{
  "n_layer": 8,
  "d_model": 192,
  "n_head": 6,
  "n_kv_head": 6,
  "head_dim": 64,
  "d_mlp": 768,
  "vocab_size": 1006,
  "activation": "gelu",
  "norm": "layernorm",
  "norm_place": "pre",
  "norm_eps": 1e-06,
  "positions": "alibi",
  "qk_norm": true,
  "attn_scale": 0.132,
  "bias": "all",
  "tie_embeddings": true,
  "parallel_block": false,
  "extras": ["capped logits"],
  "init": "normal",
  "init_std_qkv": 0.0222,
  "init_std_o": 0.00555,
  "init_std_up": 0.0222,
  "init_std_down": 0.00555,
  "optimizer": "muon_variant",
  "lr": 0.0184,
  "beta1": 0.95,
  "weight_decay": 0.011,
  "lr_head": 0.0121,
  "grad_clip": 2.0,
  "warmup_steps": 91,
  "schedule": "wsd",
  "decay_fraction": 0.653,
  "decay_shape": "linear",
  "final_lr_fraction": 0.05,
  "batch_tokens": 32768,
  "seq_len": 1024,
  "doc_mask": true,
  "train_tokens": 213300000,
  "steps": 6510,
  "dataset": "wikipedia_en"
}
MLP neurons of a small language model. Each row is named by its layer, matrix (up: input weights) and neuron, and shows model dimensions 0-191. Each number is 500 + 25 x the weight over its row's rms, rounded and kept within 0 to 999. Numbers have three digits each.
After each neuron's rows, "fires on" lists the tokens most often at its 100 highest values on Wikipedia text that the model never trained on. A number after a token or word is its count.

L3.up68:447478496485515540535520472520484511503540504532525492512499523430500537513484522483478497496534519513549481509506479491495509503495481501523477511555492518500514535473467532504487534523498535507473492448475539541485516555511527534481512516546479515465505423492504503511511496485484506500457483469490481447522520503503519528504499504512481487473490486503497475491460507503460460532514431514537524511500494507496520496516467484499497494450489507525511458515481493470498477464515535508556506532523482559521520498501492475450509472539490503444492527511516516516483511497511499473
fires on: " of" 47, " |" 13, ":" 6, " in" 6, "l" 4

L3.up213:478438526479451490480517527479438492544529526451502547519515498538423514456544494515496511509517499456507489522532476525471557472495501477524494537524512496503521451486491521533486474482459476485486531480476518506534486488481534548503480493485515505479451516490522510504482501471508527488498517506506535530487504518508499543540497540519486544522468503496518481457473503491469516519543520474496497534455481487466505481501511499501516514487474466495467545479467506511535477456486507502529528492503521507517477535533489527493476480498489507517504478525487505504520485472513545496
fires on: "g" 82, "ang" 6, "p" 5

L3.up228:499499485509493492591488480503495500465529500504498495496475458482475456536466470593482452533516488499488486458493546471451495507519482489495507468542497493469510507492454499478555514529500519487484510516501553543529493516502531510526477517485500501480530501495514494545490523515462493501522488495489466504458521474481523484522521511507513495524542516461505470497456459478497487454468510542512465482468516473505497537496498540517508476524496505477479499506517493542473463472498503489511514502466504530492512476490495523504514508528472559513494504535488463524495512492452534508
fires on: "y" 15, "at" 14, "," 11, "." 11, " and" 8, "ou" 6

L3.up242:566471501510506525519519511500498503513538479520474511500483535478510531471526474448480483525517512501476493538453467476459510480522492500518506490483473484509552468505454500523464500501542498521482559470489497494499520470480485519479524504485503446489479526468494493460510475527488520463489510479505493551512491499471540516516484473483469502476537486483542506481547509522483496468513521518476491516490492481536504556507486536542502489473466508483511471480534514512458500512506508485568506524478500513467497513532513505476499540470471548520541525505451520519496475504469471558
fires on: "le" 22, "ver" 10, "c" 8, "s" 8, "ow" 7, "." 7

L3.up506:464550504495475497498481470500501517512486493510453489509478489518486507516477498485530462468558498522450491479532521466496493494499520495505507467536469507512512525517478510526510471494486508508495499462449494505535498542499523486512487516481494444474480515484445512528496474518496479513522547491510533474536533478464514541492570531509514474536495539485498478473493485489512488477458497516502511523476521522493491482503499507491510553474474512471469480471475522465529480505450509532494537455437477523535525526495486510504548489498530500525551531537555491505520459510489522524
fires on: " Al" 24, "u" 18, "ri" 10, "ran" 8, "ar" 8

L3.up734:490515513498473499512551496534454511481510498471516505513526519497534516480528519570457467512510513537493551470518500479459561530484508478464503496549513518473516486475468505497499510491486506524474496503488523507520489480473511517491515461549497463493487536489516506515462542497513490528477488526526494480499477510467463524501526542477485482485475479469521485514506516461522521498547517513566460490453496534508496524481496486530501457510479483519502490496521470520516479530485499426495466488501482499507454504442528465494504446496522526539530498497490459477484498510491472531
fires on: "m" 35, "L" 11, " |" 8, " /" 7, "n" 6, "l" 6

L3.up500:459495513529470507524478471564526534540524483477528534496480505523514447518510528498507479542502512511498495493481469506472494478465493541498511506490476508485507451515492495524513486474465507479481481491503485490505497466431542482488522504475515527505514493484482529469502478452485533542517475514495514525521464491494492483504496495489519476501467518500543492517506538519500482504470516450510522505503514524510556504492485541481544492547525473490449530552467466469526561463522514476511530483509506483500510481492504540513487475490519546512500496514520513474475448455521555465
fires on: "ol" 66, "b" 10, "p" 10, " pol" 5, " comm" 5

L3.up53:556496475455478474468499501481502478523501481548475478535504478519506552538460471521504502460540488546464523527513494512520521477507482517489476488463485518492563516490491532492488501486485510494500481452502521508547524512496517499501510511517481498481500491498476513515483525476515484515507527507502534518535507528551485510519463508449480526546486473503493516418486473522487487530533512476515494449493551470525512490509507488531462494484480505538506524473509475452464533562475524515538499441530521525489526498510509457474477473485512467482473501496505517525510504492524511496
fires on: "u" 16, "em" 15, " (" 13, "ee" 10, "en" 8

L3.up210:517484504501515474491496519492449466500532520509472514451546501469535497467493467487501483478510518539474518497528519482491513504524543505569532472458487489493505483475480521506487478497480486494521502500516472476512503484485537473531531460468529539471441517544516529533492490551493486463502496481518504489487461491534541482509537481485465490506484477526488481505539507459476529513496513509496537507472476524517489497552465488538506482468489504487488490506481537567487527479497475485492464469517525461503507560512506472474501493484532549529512517543504525529451493523509526503
fires on: "th" 51, "p" 21, "l" 9, "pe" 5, "0" 4, "d" 4

L3.up22:473483527463484476540495517465506483555493477481479493486500492541480477492523485514477498547482469489471471475472526483479518519502488488525518515470523497465515450485468466513498509473484510509492493527504527495507488525506552475448516473474541461471487517522529534491537462507480480498481485532496530503473498508481523542553514529533527506478477546492521510509441496570488476508517493502514514484519551552506506467491477488454516480515498457522515511496481483477533503469489508498511489486494485484517479484511530477514473507473486505541495480541532444516514575529515495478
fires on: "om" 35, "ig" 14, "os" 12, "rit" 6, "g" 6, "ation" 5

L3.up39:491483478505513497500497487523461514508507478479554510467496517517476475459504469523531493498483520490484482486495519470504536478533510501503519491491489477503491518456525525501496524511503573497473519491476534514493491479442500496482487516520458479497526517536497502491473496494537512537470507478498479507494494492502529530527468484513491579482515424472459491461540510556516524519522520483544510489492482487497471512476479477476547435507583523478469491493526466496486455490516499507526539514530507523509488544485537485505511494483474501502511469456492528489514526494513548481
fires on: "m" 16, "et" 12, "em" 10, "ed" 9, "st" 8

L3.up445:475487516527531537495475535504529475510512483481518467496538504523531520465482505548497528518484483528521535520549520506502484458506527505490506490494497497506492462516496497479508543527560507487494471505477499503508465493505495487537477519468513553507457491493498518528502521517508450472491488477499478489532517514490484521425479538535532463496532506476514516517493500489467486450483505481501532503454473500515485514508518531507484457508504465509472490566534448529488502474488502512518527454462536452530472478462550464504472527459506503507496469467507540509476515490537494509
fires on: "ar" 21, "a" 18, " k" 11, "le" 9, "op" 8

L3.up517:452507520459503458468498508515508503517510494528489500486496497493526505482494508454450479511542541479535487520487486511483512480446466506509467510503551536527528478512457531548525465524550480498507485464513526499472528511544483472481496555538543553495457509492498436509495502473485486487524529508490443484523529515505524496487501517491485492516505483516526487485474522514524523507479470510510491536523549497504486478496496505461459496499456532473499513504514539520505537534471543470528472512498475497516533497523501474452480483480483497495481536516482545458495541482486496506
fires on: "ri" 47, " bu" 21, "av" 8, "u" 5, "B" 5

L3.up628:521504504502537469547479508456506470474511486540471470515514473528551519469507468532481501503483470499459496513467506540513516476526517510515556477488523442509465512521470489474493516488511493490498515526468502468530514496471486472523499514501530512463497481485502526508493463506487547492491526465500441465507492466498523537492503520477471484450530532474472475453550477528510510520574475536480500497517498475481518481533502491518508508502532454464569486498491518527495498477495503488529512511525456537532499468518558500497528492526501511483519477476471525504523492521501484510
fires on: "ing" 12, "re" 12, "ard" 9, "t" 7, "ear" 7, "or" 6

L3.up419:471475559549507520503475493471477503499512461492493518528512481529505541522517526492476528525508476480490494553492502536464459503506504493503555539518494492504521549517503482550506485497490522542488500502498507506515514486473504490529496471505508516496496490492510486516468471495534499497468498461504465488464476470487512482496501520489492511504533462505437493506450556519551474487490521454510490463486483496482507485477482535480521495493504468492436502517469505529489525510463442527514531524551569505490479503497526512532530481509496490474435468474450516515491473506507540520
fires on: ".\n\n" 47, "." 45, "\"" 4

L3.up750:506493507487498490482502523484454549494519489540502529519524439516508446448498526500471471447466519507486519520484492473515550511491464533511508499490475483460522530474500493492533512538501451512481475507494528485524513546503546506525507477512503523469464460490479480502504529507494486482453496518520518469487501560532483459507458470529490520473449519523489545510533503484478435520487531500476475487504519488472460497526498527514543493467454501534497513526473504545492529502502483499487528567503503514521504500520541525515517495497509514505472501524522501520507496487454518484
fires on: " of" 32, "." 18, "'" 9, "et" 9, "ra" 7, " on" 7

L3.up711:503480508450477518539473448475533507514493477555495528500519514539472453481499523473562484479516489491496505501526498493511497510504486506508495527500498499463509502504495499485515495528528506516506531534453512521469459534465469489492436522551483502491468452495512519487524404473505496490510529481549493519552503519514522519510529525523460550512507468487455499516476503490471545520524504531520502468500493495467488517518523498517501478478582540503512499490482494524487482505446528504511512491509467482507530517499488511474549492470510503495496486507503458494481501491533482502
fires on: " |" 55, "er" 9, "et" 8, "b" 5, "S" 5

L3.up468:508532511414483515500498496475488514517537500537497495512513469506509496535499487507503517515536501481488477496492493507536499518471476515463498547509481502540524460468463508513509473495494509485518474508506492525485445471465537491472494498487496513490470501517526476493489494486517518508501501491528492485536479530486542520451504516511518559508494476457541513473441468461477513539476491513492479529520526515492540469534533534484463478510476443450469538477545471528539501506468528448487515496469535508496476561532487492470508485503485558503484506502532499524497479522495501503
fires on: " app" 38, "ran" 14, "es" 13, "é" 9, "ip" 5, "is" 4

L3.up9:482492475560498510487499501499477500481529494522503461519535511505517518463526451477489460466504526513485492486503496453503507499521507469529511511494483470491504517482560503547481497539540536496481518482493466477547449512473497526516514466494542486540476509511529554476506518492524528503453475536543539513506493508517519476478474483493517490518493496529528446493492543510481485505520488469526449482549505517497471500500525511515501472486507539522432467481472510433483452520467515522520479480501515532464508483490495498501502497491463478488483511459517513540512542522491534496
fires on: "or" 30, "l" 25, " be" 9, "c" 7, "ur" 4

L3.up534:467482507490513513536486491476460545515516504474489489510508443516484506515490493481520521542488455523514457492497494501505493532527442499488473543489485487492503540491465526536507513496497474513505514482490501483520520560479475544535500534467472519507500462550496519514454504547497513464517504482493507525522472480452516492509498540475507478488515457561473459504484528524502508499488489493504546473451473475503508481477474535483525469525480472488495458523476506522472474495493420479489531454519541503499487516519520500528512476488526519535468512512497541509506463520484540494
fires on: ".\n\n" 73, "\n\n" 8, "==\n\n" 7, "==\n" 4

L3.up526:549510485492468512516477534526456490493485432520488533513503526496530529504498483497477525497488494466514524524469569516502518497507474517535485472517473525527480515514509536497488526485464527504529484505499458449516503525485517522527513478553493553503504471502456484491477490505492503460513456513483479502471522520517500509506472491466480523490503482586511491481520517514507490461468499475483500534484510529483474507541475457481523488514525441483502506494506526525468504436492544508488547510501549525489486445489516521511511489503477518458480492473512490487513497464522544507
fires on: "." 91, ")." 4

L3.up51:517495471494500491502535459509505502491472487525509499502484491488499530483459545446442522481508495529501518547521515507458541566504459440505464482509476500507473504519491535519521517554476520466494539508521510512564488521495482513554478509515483487506504468490497492494541484501495511501503495455537524507496507488521474475510507469494460501529525490491549523509502507506460481486497510543504545501535474512482472501507460501517462447463508507524453502560489501512511503488534463524533505502434490500490478500491494551529512487493479474479498490479477525494513533476494524538
fires on: " f" 21, "ent" 19, "th" 11, "." 9, "en" 7

L3.up168:538479486535495498495516521475518473502527503469508446527522485537513493549470463504497412516528549503518493499501500498506512526498445529479521483504473545497505510453461538510483526521527491467502505460487517493485508503471547497466511480484506453523490497518504502491503506530486468540490482506505522484545493510460486497525525489476481507482472473450493531486505491520518493472535529514509533468532470470499498519481499531491450501514485479517467463492527508542540508535462494479507491494466478528541501505546469517520554511485442467479493519514491492538497487514526518534
fires on: "," 89, "ly" 6, "." 4

L3.up280:456481535476529460526485496477525478497487485488486454503518470452490503514484505544506489512504490486480518507532483491497496476513504563529480493470499510514488523484460483510543508485515486453506508514478509519480492472525476513517499518474493476496467532498500520535524495529533467493496527461467531505485561499464450499510505528488481534480507462503519462529529510501501489500519498520473514535541500517514487513502507535500432481457559555511477563515507500468492510520447468480464515527487490521521510513539519455497512456538503516505523464526510491471498526534458538491
fires on: "ated" 12, "ed" 12, "ome" 10, "ace" 7, "wn" 6, "a" 6

L3.up373:494513492487455505516482462468523479513522462492508536538525516515482516500494478531530479480540504490512504515484498525524462508500514501537473488461509505484472504462515530486499486499466462472459487479500529483514458503512454490527496529483508508520528499493500501551516487495484532480492533514511467555416530474467511515529516487472479520525515501492490458519511564500470488519488496505514497483526530472503445510468499501483526508517464507519482513507525560570470559511519526480504522476501466489496529530509458497524456534500510512537491490545467483482505459485514510472
fires on: " |" 32, "d" 20, "i" 14, "ri" 6, "m" 5

L3.up525:501519495522519505489508508515495464476491479470520519467509516515527546506497487523545537519517476569505528485495509493518501485479490511484522530514478534466508554493497521531488513453506518466501439535504482497492450518522443518494488519516525477520481538510505497532464498478532482509516492472488466479440502489447506479507512488491535518511511458535495516472462536446494460490528485543502513481504520486518471497497480538512463538478511493511462499503495514476519435522491469525494513509505463509482521494490504550498543456527516457517508492513500518514457526453548488482
fires on: "el" 24, "ol" 19, "if" 14, "om" 12, " " 10, "al" 5

L3.up458:498492470507483512512495502499444499511501518521528502549487484486509503482517518474458490486516521543552500479494496505543546511456543456521502515500526482542492495511537552521504465506519482500450507534479510482458466545525513460481490489522473557508534491493502541515504516436494493489500481464500564527505500505486453494496499480487511562496486483558499501456529495541502450465476502489475497494480501503485514533518519510476466488490538494477468493492491466482517499496506489466512492442516480504482512471483524527500531542491516501490473549500509467458518465488488507497
fires on: "ian" 23, "." 8, "ine" 7, "an" 7, "ish" 6

L3.up151:436548517542482514490529516483469503506516482468455483511520518524454465516520495487559499504531521460500474472484503491481514516542533523529513509524501499485465463539499480536521502470481467526450499502518473471488449512537527479459512510521515533496546487510464457494510483495516484538476498485510501451541532484515506493492496554491506518498479465528521487493546515511493468502535477514510498485522514534520475466525497473484510489506486515484509507510495458514450483474485508494501558528532481476501526485455532533475532468463478494481516529472505523514479491478523542510
fires on: ":" 40, ".\n\n" 40, "\"" 16

L3.up269:492503476502491466522537502484472504526495465489501475495492516484518505497489490528497516511530504493517480524508506524468508503460500450547501502522468493501505517482492544465479528497524499494465535491502496441492468529489550532479476459485482518499509482504476443490522512462475466482498533519556472507537493479477505548543498440527548558478459496525532476502541514522475517498506508492469509540510533523495510497543527496477460479480523490491538504498491482500528548487489492466476526455503478504456497549448519493473537502537528519494542522491487472500486497513459520500
fires on: "." 27, "erman" 25, "ral" 15, "ish" 7, "ian" 6, "merican" 5

L3.up91:464474489487532514500484504472468542538484471465510442471481527480470521516549481460472506526472464441526438495550503489460514474541467504483511503487549478513490519516508508510534469495479496513486491530518472529529485516475487485508530499513525526464522485479484469501490501486539532493476537473464506495497567463469482505507525509515518500490467524538498498542477500493508487532467514511486470514507543541500546525521485480442512486496515471521507475529494496501517513516462470500498506515523494468506483489475540524499526449537490500469490491505511529495479483487536516549
fires on: ".\n\n" 19, " of" 18, "==\n" 16, "ed" 13, "ated" 8, "==\n\n" 7

L3.up154:541535474482498517487519465504451504443552469545467527530469520518510473502472495505504494513482496493535482478469522489521560492529495536525480493476506486512460490512541483481497495513545546525485479525475485498530492446518501486498479490500540506494522494529496462506491517468527497496516463490543516530500507478514451505471516556519514502493488459505494497504514553514440445489530506491494519496499526514492550518516495501469502473460510518482546548476486502468517525489513496498477469505507450517482456545500494489459513475481553517513491461498497501475496516474531515524
fires on: " m" 31, "p" 18, "m" 14

L3.up407:503519478548515492518492509515500555524484508539483470526505478495484474543504464504508455452469474545486495481485507532504496493506556503523496502509528488516488521508513547518517483478507477462462511517492500516490476543499507505486507481489501546517472494484492538493492501466455484505507464536506524501478540458491460531497492479472518506513481498528489499459462536493498482479487477501476547486494515549444493528556500543483461518482575503499471492468486499492512459498467491500565528505539493502475510477512558509497509525477524506468500476506532471457528466510518517479
fires on: "erman" 22, "ian" 18, "an" 9, "e" 7

L3.up641:507497495499521472521480504485490537461526485462505489548518538530533482505490500470484542452522538509479546512511484496491501501488487505541516530497519463446496488475474517480436519473465440484559499498493470546526511504496554520528484487536526526500476506525500526495516477530493553522488527516486499476530466472496518505491518525478520465529467499464483492513508448510508509491513512512516477510486499523513487494473507488476525446470511501511553471489488467483484532490450517542525490521456477513515518524521494504428480463495533508501494542466501504510518473517515501480
fires on: " |" 44, "," 25, "ge" 9, " in" 9, "s" 4

L3.up225:488515518506541473528484505501472474527455466486563472485499507476526471481486527477513506502504520508467501488484458457472505520527524498506454504485504512557510537484488528520554477496511502451462467493502498528512476526492523535509484567507536517555490472506521494511516496445500510511464498545522498500526541524507529477493527509506519487529514478505504488546540508495505446515457507473550472490491537512517496524573484528515481434495467485488504520512467520490478476474523487477485483502515504514524517455509501478498515485499518507502488538495481516488505492437507511482
fires on: "d" 18, "h" 17, "r" 10, "ar" 7, "st" 6

L3.up84:453523543484494547489510474524518500481501432533497478480528524553464517532532480522473473490494525488512499512520471490506455540489508517513480482517482463502497501473463542455505476500499534488483522570490529478515501514486471518463526511506492521504440508457510493492498466500501520498508497500531445529460531497491477537462536455486484511482556555503493506490493514483484514485514488500539504444514498516544508493499527536477481494487554487517488511473495497486471514515544541493467475520497489525507494501541476491479508506502489518549479487528510486516469495508551525503
fires on: " |" 98

L3.up336:490524506477515492495525469514468476498503506491507528509496535480512502462470453476497472578495501509494527533503485476505502474503534496478548480495505467510514538486550464472506522548469539489504495473491506520506498527476486514547519496489549466453501496484474515522534492511542516518403505460491482534469464492505477508475486530485548505495507488497484495487471500507499537501538530508478536489533478536522526513498523545517486538482504500481491499474515505483508508523521522472464445509480505496481512499524536513518511491471483496529546492502470445458473461538500488521
fires on: "ss" 13, "f" 11, "us" 9, "m" 7, "l" 7, "al" 7

L3.up166:503469533480511478513468490531435546510505488495518464501527536518536498589472520498529500522546474472502480507515494511490519515492499502508492534495501532467513466483506482515538480502466475513513500480491501517532472565512505500507527454502517471480514514497500505503504439516476506528498561508518490488520474542503486524477451525496528505463514554509503515513486533504478466441476507482492500487459520469493480472492438538521534501493503513479499532468471512525509481527499554481499460507506477466465491487507518506447518520515507475501525487486502516471491531498512542473
fires on: " ex" 23, "b" 13, "g" 8, "t" 8, " sc" 8, "ap" 7

L3.up701:506490470534470468460499525480531479503499526507494501504498462559458508504526441485530507524494514479487489496482504457529501487530508503509509455536534476546467481461462512510483495520468503515516501489482499514525492516495474493519520482501518458500528506485492549515500483526511549501518497488481482474497481513496509504545511484504526484447496550484474527472500484520512527515463493479466500563459493508541498435508522466466499489502534491487508489514521489531509486504501543457518531489506462450507481519546545470524518475537524486469503475556522532516499515510529443513
fires on: "ly" 45, " only" 11, "ury" 7, "out" 6, "as" 5

L3.up211:505488488506519532501512456463502513504534512487512520510492502463487570488484522509484497485426507507480451481475540544512506493484466515481504515488555501487473518474502506520502499473515538509545516481441523557531457537515525509507516514486496503477497499494492535510480486479516533511510497485473479524496507473522523551517509495424487513506480501497516494477494482539505515463487514477484509507502509509480524459484539487529485441488538496432528563549503477545482487514513501506505541524477466489489500491527523521494514473498496521507507544479463485466548472480506499497
fires on: "es" 22, "ity" 10, " of" 9, "ate" 8, "ions" 7

L3.up183:508483495471518494483483451507477514479503528505491472517495479503515475512463490518499502479513514550491524469518554520498526525510510543514508535533495466441450481507452515451537514468502476495522482516510508479471487507467496506474465437470546539493478519500501455540539488568498460499526548521530506512517480524517507488492542479500516480505523495500516505519451503513517492455534457483506506465524514467528508471511497504494521480522469496501475535504500505496451472494475534529485516472510472499463443504508470528496473530521546494503506517486522502517497538542482531490
fires on: " ex" 45, " an" 20, "n" 11, "x" 11, "p" 4, "on" 4

L3.up342:534540497491498489538475476466500507485499500491509432512503459483469544512491460515508522525468498541505481489475490504565483542491500527505510527523522482523500441469509508535527504470523488456501434508485480484476470513452500481492477503519502508518513467450489508485555450540503521500521550517470504505523466485510503482495491488508474500513532513485510495470509551444519519482497470506494527526455555514503512508492505518486501522459447447467484499491494512498535512529532491506496500502450480467512491527529546505479492468531483491505484531467500500514524533512512509498
fires on: " of" 21, "ong" 19, " e" 16, "en" 13, " |" 8, "an" 5

L3.up473:510487493478441489534508525523465487519471497502478482534497480498524536509513537479520486531504551468487424493500512507511498511481491522553492496540501513532520473493488513526472529492511536503539460485469513499501493550509499475477494510518515475516457526489498523462503513481494507473517520481526515492491466502439506503503465504512490528479515519434495476537508489500496503450501503497503464486488452470514544481577510525468527494525499485523533481520480502507544504551485465491455503473517465511534492521522516487507467551502509506505482457494490458482485539481454504522
fires on: "ig" 27, "4" 20, "ed" 15, "ing" 14, "ted" 9, "rit" 6

L3.up466:511530513465539492537504552486501496533552497510454458479513505498498445513469467531475459499568481490468481509503460470504513497466508484506491474486549513494486489513518502490490497537470521480464490493517514516516521524535504543546508499481506479480445465495501546529499492546494472503472533537474483492488469549530467505530474473494482476485499485532527511472527453520513493477534514507475534507510518521478475523485451493494542512495501534524517515476533494456479491476513502501520488478483535517438516495523534464495510453528522498487511478502493540532496497494527513515
fires on: "m" 12, "l" 11, "ng" 10, "f" 8, "ld" 7, "z" 7

L3.up619:523473525513475566522508455506459548520525529512510508481463516467511482475492517487491509475526475554490458461472527485499503493466477540482513487512549507487486486538526560495482537521458492457534538516502487483526524482477506504500529499572439517490498466516490502491517559490480464513499494501515476482513508462503473519511501486508542493523470518534502518514474530509453532499508501479513507503498488512526530461517482527545460513514489525534506461508486482517510514512489485494464511506487497522476479443548495526489487485477490524469498444486502495511469470510476519478
fires on: "an" 29, " to" 12, "it" 6, " in" 6

L3.up423:488539573528500470456522520487442514496472491495487509536493509513485488518479484487545508526519485502508470494491523489486491534475523531521445490481533500497523486504457469493474484447506518546483510506480545524478513475502486463537533521551499514540511535530449524485540507533497516491463490485460463519512536507505530483498504433515506482521475488450479534460495524515510516488530469515492497506495483478498504494545540483471508530532523500513468505511514494509503516562488529513481504486470493477491506476523476450502492508448502534440507477507510521483506493500504494473
fires on: " o" 72, "as" 7, "ack" 4

L3.up92:523526523471515483513475516468483484535469486496529516473507522497559511480462486512504532516508527531534496509489560549486492473503442513499500483472509482493514451462493496438491540523505498469478518510496454492555496519524537506497514508404456512493521504500491459514497471508497507499499504513508460478450520542478538479558511465480481503498495498498506500507487496508493511488519544491499522498508508490508526510462570464506492495524511507467486473498539523499482504471539471517519467551520484471475494506507484454501494478491518499548525478503495523479504475509516527527
fires on: "mer" 25, " an" 14, "on" 10, "erson" 8, "ad" 6

L3.up88:514524509527467471507498509514454505475478453459546461508511509533497485523504528490470496486507516502461492479515536492474505494523475488479501494502479483506527517517521510523502495529506501451491483521492514526527478539521516534491526524495498482508484557460530511476510520471520536552502518487517484474488538511463477499465482507492503462519481435523529455481547493515480499499415492473513524530497545511469493470503474528518513479492499507492504567565516464527473485487497480450514513471464502518522531514489499491462541482484455442519505511529500483501499514493522486513
fires on: "p" 15, "ast" 12, "st" 9, "ra" 9, "qu" 6, "l" 6

L3.up676:505495539521447507529492509509431453465538517465495520479529520485503529520459520517486474505535515525563463463469518494496493496467487496489468488524481492495537494463518522502459493485513532502486507443478512522467495510449489533521482473500464474500522477517538503513527510545521493494492492522492547530525529452507543522506532526510539470453522521465518531484498517496527479458528482464535507497522559544494480519493502474528497538493490515477522444466500521490485508486499468511507491532484500473494520507510482501509481493536498502508475455519530460483496492509475507495
fires on: " s" 42, "resent" 13, "n" 7, "d" 7, " S" 7, "is" 5

L3.up531:524527513464463550541522503496469522455445480489510503550543488509516501537555505473455554503518498498477492472515506502491487460452517522566468528455533514482512500497467494485495518504490516500438475460474507484490546496497503532519499510519504505551485497512516535494541457468499518495471531505505475498494494510511505480481493498501512495510501482531513491453507492483491479523521526477488491482508525496504478455494548513519533486520548508491490523497456494473536514474519496526533505534493498493507499447489532499483516472506455479538476529488484507505527491444455533475
fires on: "ing" 49, "op" 15, "ip" 6, "ial" 4

L3.up315:527484470482526520512481558477480480518480500482479494489511498545470501464485512438465460469504516472539506515494515478509524503517511560475487545509479512520488464528490511459522458524487522507488525493538444519561504492490472528538468484539542459484472503553514492470477487496491519488499491503501514485499510480514514512549515452474535499487488485533528486522506465472501502511499479493514499479461506535513487511470471473482501530535476464477459486486490533543503519473515501485512490498485498469521519515497526500509494531498547488517550486522502508479443537504492557457
fires on: "h" 76, "il" 9

L3.up155:500496508525533478486471469519504522511445503492478464478539521479513483463543485483528512531523485543533481527477470484501512497472506505505457505523481510536524474531479478499496458495462495539504518457443468477542485477507560484496533510524482486539482453499533495453545489507499501503528496534439464540492494488482533490486490513472491478517512503489476478481513481500507495498497525512493485481465525532502527556487457489498503497508528505480467490566534510512494547501524500502497537455465503463469530524532506486510520505486466537506486528499499503554504506495474536524
fires on: " le" 41, " Le" 18, "-" 13, "act" 5, " of" 5, "ro" 4

L3.up296:512501518447517466527535520485532513481510482505519503497535529480512522543505481478487509482515483470448501505493478502507501537451544515526516448487505487500478521513508516494482500480445516534475496478461491486513471476459495516516517514537511501467514505496482514522527453464486475461513521443481519454508525480542511464551525485529510511486515486537535494485515496543499500536485500508494497468520524492480477512522540466496514523514503491464480474522523531509484512470464528528476557515515546461527491524478473446538484498548488504471487516462538520544499466498508495523
fires on: "es" 18, "ro" 15, "s" 8, "el" 6, "ord" 5, "as" 5

L3.up360:512510489483521501483463527532491521474507495457536510524455508473502476476521458443508468502478479504473507509492462528532492481465530542546502488509488534544508497503480490492494503503532520490509492516450466451506490479512515464552463510482428488500526531509517499484523491461472494519477469511485517514476497540477505474518529497502537468482496508527499518519540555472493541479481497549485522504523506499550481493491476541488489503493503481506486541523501438541498547542493496496467523499489504514470489523536483505520466450527509482530532505520510531472546511472485510493
fires on: "x" 20, " of" 10, "m" 10, "rom" 10, " from" 7, "he" 7

L3.up356:492507472524520500489533543507488506548490475470478438526478512454524534502510536484479502499482535441526476516497487508507514487502512523457501525519501456488525502496458504527490460499519490477505480462504530488512537496473531527489491440512442486481492481471517513512500523487503464474514484486517485512483478522530503516526474523544499495519523498492523497503536533473474468540483487536528487427503490546471493526476474501541492486502537512490485513502534481504501488493524517519513532527479503452528473480540482524473526514503440477458487518462488488505532511549556491491
fires on: " from" 26, " of" 24, " between" 15, " part" 6, " $" 5

L3.up202:505463487520446488501499520518501474518501459504520532496498512506549555508468487532493530505527506515500487492470507440516487471546481533523501506520510503506518521471531510490507499510494506503530476454441480490495472538500544495514473541484472561496544468510505496518522482479506534500465514542531487507487523476518529545536503518506502487540517480493454484475487503522512481493471487521527462510487476495525461509443486512514530495496495505474481541505445517476465503478513461476527515533500530443474526485519500531497480429491489498498538530470484473502464477523521493519
fires on: "ul" 21, "l" 18, "el" 16, "al" 13, "av" 9, "op" 6

L3.up177:474540489474492479464521520477485468515495480494474493508505483540537483519473507478500486471533503447518510529555504468467473499505498521462479531534476485527572503503470510539497510527492506547544491518499491457501470507484485500502490526498509465476488518532451486524496467487518485488518506498527545510494527499510524529526513457442494487544482468503530490525474522510462515442474506519546527515532529513535477517509490514529531479519496493534523443541486528520518549493498512495520501501514504448514457487492497486461463534490493488493502510494498479452515465517494460501
fires on: "ri" 18, "i" 12, "in" 12, "ig" 10, "ie" 9, "ph" 6

L3.up674:482464506467492520473493480526464514527496467461552542481513487540514510513529499468507534538506501506551481480496492481500509453494480520513523576501507451468474493510480531494455517537544524489538484483495517502509526468482484495518478457502528524517500495536518503474509499499489510505521470519545487512532486516551493506503477486529501516489518527537527517458538497486496484496474519487473512504442539526518503498486478518499504462437488469486513448507522489514508490528513533553524486476489449490526494507463527480481548508504502469484513453461510494510514453478481517485
fires on: "aw" 19, "h" 11, " ch" 11, " th" 8, " comp" 8

L3.up426:491509516483513492491465542496505539551504483511486506431488507508525484507514490503516481491514488503517468532537477510495492465476514509512495501502469452527509482485481461515502510518507469530488487516509446480510510499439509487484540522518490524519497477478508496528511473483501475486552518521478507458474486486466493497488544566498501536522513473453495492514497518518505487482533468483502508459451531523531468515471507484526517560466479538505493547549490490517542515513514515496508476510448518523469498495537534440538485513540460469503511488492481449538480507476460485499
fires on: "op" 22, "ip" 17, "ri" 15, "b" 14, "i" 11

L3.up1:505511465483485458519458504501517496526466491512504442476527479487475461499521503486493487450453493523494469505511544529471490523505480485524500512555538511518488470509525531514499474456511517477474418478485464506539485491522530533485475497512487475535516493496484439526521513481517483497511498535536514523514526506479536472462515542486550521528525547506545468509505481500530503492542536445508489468520520530534524510506473534507470461484503477493533473498513460477471498526485491519467537524525507493512517507513485490487489517502481479524505480494509530455519527498515505537
fires on: " an" 27, "nt" 21, " An" 21, "n" 11, "h" 11, "an" 5